{"vocab_size": 2048, "schedule": "wsd", "train_tokens": 170400000}
MLP neurons of a small language model. Each row is named by its layer, matrix (up: input weights) and neuron, and shows model dimensions 64-159. Each number is 500 + 25 x the weight over its row's rms, rounded and kept within 0 to 999. Numbers have three digits each.
Before each neuron's rows, "fires on" lists the tokens most often at its 100 highest values on Wikipedia text that the model never trained on.

fires on: "ic", "ol", "ent", "ed", "x"
L3.up522:522500513536487500525503499497521494492486447535510512481493499501505484477479525574512522484498513509510534532477470490490517476491507474531471502490464444529482455481513492510469516504520530472469482481494518526519495546493543499507501536525494556474508505467490503528517471470518449495

fires on: "ah", "an", "as", " years", "h", "es"
L9.up759:488496554485488508487520550461518488484544484499497474504500504491483514543513496448513498482509487499497483497502501503502490502500474480533480529470502511497549491494530500510515488475451456420474491471452540460485539535536483452510525516490510509481527470479511494473522532512483480524

fires on: "ub", "ite", "y", "I", "arly"
L3.up338:524494502517483498495484478492520500515472479557512520464526524510524506501490488512510482502458534498513506478491529510522502506486507483468492475496480497507510489499453533478471473526520565515463525509542506495536498536484506488485522485480488492506480501499483478476528473482512444468

fires on: "if", " of", "at", "ted", "ed"
L3.up359:445500517495473491508486517516445482502459452533463514481528496496471506513513528498479500477512531484516496517505485466552510509479506494504519465505528495537519490489481489519484490526498514458468504487492515524513478519479485497517477498522506483498522484505498512482520509467549475518

fires on: ":", ".", "o", " m", "y", "et"
L7.up819:504472495489509480486490509514491514484514491485434541497478456527492507502523497455484520478464490561527463493463487511488488504495504498506477488546519509522526508513477544500480496484493537504528520541516450503543501500500507525526484508484479482544515516462485512542482495444478540474

fires on: " D", "us", "il", "og", "D", "ol"
L10.up920:541518481513542497488525476481494466494494508490529513473508513519497513499544467464511494464535542514496505516519522522510456547495439506483492525501480487524456473499489537515511501517504505491509491513500543497523503527484480525541528521468532466529460542503484485531488510529472506544

fires on: "u", "ic", "c", "t", "ent", "o"
L7.up568:515548463453466506506468527502524530462484433467476491489523473509509527524507488539531541504526477521519482534497484492470482472518471528460486467518508525524496486485487510514502494448500508488506500481499567482527476521490517485508522521491501520417533494468500476521498553486498492475

fires on: "s", " ", "aly", "ock", "ib"
L6.up477:459539488523474535537495458505501492524509476477555550498534499459499466520484477522498517447519513506523493465463451480472516523491498470515562495477497481480465449486517508510514473438495530547473470511510467497554512547473517521474506503471554516525488501483500524489491460482486523500

fires on: " |", " |\n", ";", "|---|---|---|---", " ", "ification"
L7.up22:494503512492476465492521543517524498516478529515513469507496491535550479497477504485469479516479500468537483514525455531479507534509483477510546488491511454529546551474536459511539488519490487506470473482496484522510539507486455489512533540496489507562508524521492471519490474463503475474

fires on: "in", " World", "gr", "r", "u", " pr"
L7.up956:563459507502489518521520523486489518496481515528495481472533485497496527530517506495525484490470518438528461552541516541493501478466481513523503499493513551477421485469486500468465505472511501497490490472464500576548472539497499461525510481545466474461520520492511551473488556543509513512

fires on: " M", "ot", "te", "in", "or", "u"
L9.up552:512469478491442513460511471485449484500529494482563508497528472487489500505522469470518477561493490524491487547535492466501507542487485522488524457486526474520453504469497515469447498518488471504477521525488524525490499497497531511467493485480498493428490454520528501502542513512528489497

fires on: "ed", " that", "ile", "ing", "l", "ained"
L6.up255:531492498529507512492506506460505499485513441474501513520503475495491484554495506567497475441504470470515494509534514516529516478520502461480491496475522458482542514460513505479512449491488498492476527517484533464486453492483506510517529453458504469471486471475522547557500488511510476540

fires on: " New", " Pol", " A", " Ph", "osp"
L6.up393:505487498522543552479490509466537496494529527536467527525519473489491486529469532512482500489498547447521498537505528475512512470527431479462537484518522512498486480492529499488477506514472523470535535519448514558470511525469523508488488489503529493469532519466493554498491511500485460518

fires on: " Gold", "ital", "f", "in", "ar", " as"
L3.up860:475487494453456484525509516497537506518435473517527444471482474478478496495551448506485504495531545482468475505497479464472531554474506497515537493471494525516532520515485504478501513514471467462503531494493495533478461482496493458480536502484482532521452507475528526472511471524486537521

fires on: "d", "nd", "k", " d", "i", "e"
L7.up4:479524521527509488475525502528507524501544514501495506448495506468529494475525476498468459455499474513500495479474487477499514479521491530497486511439487523528567522518512483542517522469515464501486534535510542520477531504500497472476531526487527539454479522515516506495507524478468525478

fires on: ",", "i", "v", "p", "re"
L10.up837:494514481466490489495489543452457476461544475570514459506499458494497525502460510536519463476535462479511527531483533493527507515484505485495507476494489466508512518509499505500481477539527557538458477486519495477482526496463508502507532524522501539502465498500517511511471496522509493432

fires on: " K", "K", " died", " King", "k", " Country"
L3.up79:514492485531510505543495492480460490486518518488497508475529493495513477516521527524456514473499466492506518507512544530516481505525503456444543549504484516515498490475526480504516543454482481530501488482484511505482501501513550503496493515523454509514476475539512535550512471516468518492

fires on: "ter", "reat", "er", "ed", "ist", "en"
L3.up986:469512513497530543516477491455499488486463530493474522494477472490477504557471494526488505476527475526540517520520489469488490494558482493516502526426484483517505493474484473532505505460492564468483492506512529488511495524557439500494503520460492505521471497514469497502472531488526486460

fires on: "il", ")", "ub", "ite", " following", "amil"
L3.up411:492486545493499518502473500523491507463501495529501497474490509532522492512480495527482489509495514474554542483462478508458511491508489530504475464496485567481431508518458495486474520556513518530462511536532484525505495523492460520472473543491543484490497487514499541487489513487514477486

fires on: " |", ":", ",", " as", "i"
L8.up456:461461470512542517521488494485524487519507536506497531464531486503509515516441506509509499509496525456488489474519531508549532575498524477491461502485464506501467496505485536499510499454489539493471533494501532518458467489481512480524523490487425485484496518505521496521487469499509528497

fires on: " |", " |\n", "f", " ", "it", "et"
L9.up923:507488483553501490493502486542505474497499528488449460502515551537514492549508510496493465472499479512512512490534513522492480527504517505482508501503485483489531510457539497518492523498514484554495499514485494501496544527498436457496537511521485509481504512483465541511453464507477462507

fires on: "ou", " stat", "ey", "oin", "ue", "iz"
L3.up539:462556439481514531483492476526540502517501503505514504515472535498503494513511424521501475523534489482553499501491464527495500478502526502507503535505492504494523520518520469499511509506521495437470482491488513515510518498523508518541533505483520493464463490516495515503500492514508532505

fires on: " there", "un", " him", "ach", " it", "ubl"
L3.up96:477526526513508502484472513501451510480512509507472503468498479527508480550496497498490479525485519485488520503510533477547509501461483456487475482468503503506478488535490506505516545508498476463455473520509492526451493477504560508500485509513554501518481488468489503539460497485506532512

fires on: ":", "s", ")", "E", "30"
L3.up794:503522503512500459492595497534480524469477499474496467497487472513507498475480516521515520475467449511468483535496504487471487473467502514513515490510512483514500471508520500494478513480482540503490508459447547504514482505514528516512551503490463482504537484495510566463492479435525539513

fires on: "ent", "ed", "ic", "ous", "ive", "er"
L8.up49:488560499480473496502480519494514485498495506515484456458464507488491507519477485492523511534454470541481489505518486507518497503487456483422504479531481535526540491487523517545463486425479521500498500506517542507509500473482535511531441528453516529473558519527460498488518489546484449489

fires on: "o", "or", "ot", "ap", "k"
L6.up269:475472507424475530492522531549486499430471510528501507484562501487502525479543470515521509529496496498518515545527495478542517488529489535503518479469533477522500509495485498508457493493479479468516501465493522493499517514512474481463508538509494485440504483498525513530481502547452514454

fires on: "u", "end", "ind", "in", "id", "x"
L7.up863:503494515487465489460483476469475526483470493477500516477495478481453525490490520516456491506504491505499501524516497513524510492484471482511499504512500530483481519508507530524505536463490499512456455460505468534502467490484484454498514508536515535472514487530477516483547493510503487536

fires on: "a", "o", "y", "ra", "0"
L8.up347:486518474481520465473519455539455500472524477466500508511478472481483512473528473498435548458462487508516495468471519461472477493509492502522482475551482510528504465543470511480485508487518511467536481484489483482512491492527535495491470490486487492544533480516482545527498481504562516522

fires on: " att", "ock", "ve", " them", " of", "ing"
L3.up207:494527462528459520537428506564497495523457470491491464521541517502543483520453498507469506510461515474508498513498541489504499455456498510459480484467473495476538492454513512512530495489509488486492450529514507492521538531483528525535491498507506502493548483454450484474501505534477501492

fires on: "s", "c", " ", "T", "es", " |"
L7.up493:501528527483469484527536466566488488506517512486525517528468511494510533504475499464516467518486513472487496466495535500460515530495500464507505459470543513540472492448554490562494523445514503543559481499501483485552441538483502506514494499484504481522516543487484506538502519457538555530

fires on: " d", " f", ",", " a"
L9.up862:461478469517475495498510486510514468455533491484481468518506547510509485500514506495505496493478500522541508522557488493506471524509473545504477522503518448539487541495538500508514500525482509502496518476491493516497523500503474474520490502460487526516470504489463465480524484516494519465

fires on: " D", " d", "-d", " ind", "D", "d"
L10.up255:523493481514496470510517489499475498471490540460538494456503504521487549440524506480508497473505495495492507514531506521527486461484464521489513497526519518533463532485482492494475511518466464479522492454450527468551507534518517511531517470490523514509499501491480540497508499493571503498

fires on: "in", "-", "an", "le", "am"
L10.up361:495481508536467537464532515462484520539491484493545541516475495499489539498450512481520506488492517517527489480549558498468507477499532476555457479482468475520443448504542503494493528459529493483520506478474474487473517536460503478514504526524474461524467478471531525525489537487506503487

fires on: "ich", ".", "-d", "d", " d"
L9.up186:463515551514471505518491463499509474521531485506509496450519503503485533465548479497501512500485494504521487491462489471482503489497535525464538486516512522492486507514500533521507483471495491482456511543472534507497535526498493534506493488502478545473454535488474515502494507500504529483

fires on: "er", "am", "om", "eb"
L3.up670:511476529483502492434479513494505531508549538487496522496466492499504491511464456487506451506562532548498482513465463479488495466580494519481495497495496535528557496492510486504483536522509460464475513488521561462485508512471527500472510492468500520453518520541483476490497488496498521480

fires on: " |", " St", " L", "US", "-"
L10.up769:548471522511512455494468480526487495501500486493507484475554495514486528515503505474493504471517500453487496494525482486511491488456456503492468523460481485517454536509499513520486537470500498496458505555480501499503509491461532487494467519504497509493501501462556519529491495529501509499

fires on: " a", " the", " to", "the", " or"
L7.up211:498500487534474540512488504504513499524514516473524499507503485508526532521513514520500471475471510474502512486501489534480487500487510498482505535475492471551532493477500523479467498489517499488468457526464489494479495530500505463493488515499516507525521487472478493522517513511476559501

fires on: "==", "ies", " four", "N", " six", "ru"
L3.up373:480527499509508555571560478475511513510475524518526462510487508463491477527490490464530503483508491475499500485520456528504505508511531505511521533536492492526480529516507461493512487481496491485507546538503475458499526503526488483514538485464503520462500490535490533520492482431537534542

fires on: ";", " w", " (", ":", " /"
L7.up586:458482525495545501469480550487504485467481536448520475497483474547515538482471506504499478501453515494524485491505503517509482519493505516511518470491472501511473564487470484462485473477493514458470452504516472512491488457508467531512496524444489474513515509511525501525531554463501514452

fires on: "i", " each", "S", "l", "am", " which"
L3.up599:498488503522490476460484531466521526495479523529570496471444516444529458492469541502490486517489501527471460498487491540508470493558537475520540524484503524499518498526540479500487531465442539502519492467505539535501511459480511511506520552507507499484541526514518527497457483506545531484

fires on: "i", " d", ")", ",", " D", "19"
L10.up935:462480473448501506487519500470530466450510514577495467522536493482510533495482462506510499486496494485547505472500479491519483538500523495548426538456535453517517481530479531524519537480519510503502492495480520524442496500486504517486505517457480566520475497517475488520469494463513543509

fires on: " ro", "ec", " sp", "ust", " /"
L6.up151:503502471529526485486461540525530488477553489470458480524488481528465548515499507471489515525500522528478528579483543492496497506505480499518458521471474534483515539488517483510501508507493490545517520519517486490545492484526502505450489500488499486490530531505563502497512494504522488504

fires on: "le", "ed", "ree", "en", "em", "g"
L10.up303:474488513443520508493512502490512523511506543515499474518516515507482496520501481499458523498499475433547482536493521478527524494537480483493484469472516475517500508488505490495534530482500533492453512463460526480493536507505517524474524542504530542525527450502475488519458508507559460534

fires on: "ol", "if", " record"
L3.up710:498510501544489456536488497465513439482446492520456518495481510480492499496505495488515511465506544512502517482507481489522541473469547516497531513519513482522526479497463485546475515488478518466497468472519557511551505512497492521527508468486499561468470511545512482488533488506507489500

fires on: "an", "our", "en", "cess", " o", " of"
L7.up168:454504504512496528505486517519491488477471522460502539469478538517470495492444486491526543496494533502468531476487502468515489528519508495503509502467519504472509567517490530513478498469515489502510515522483507518524487512516468506522495479495519491497596484488474522460487502526505519508

fires on: ",", "===\n", " ===\n", " |", ";"
L9.up802:448528467511503516487522470481512487520459505505480511464501529513505487533512488564507509525549500538526498510481508477516541436478468478516497476464491472523507510528537533498492518480448488487484461497497502487518487504437493487489463533476527518515482517486500492462461506510485509505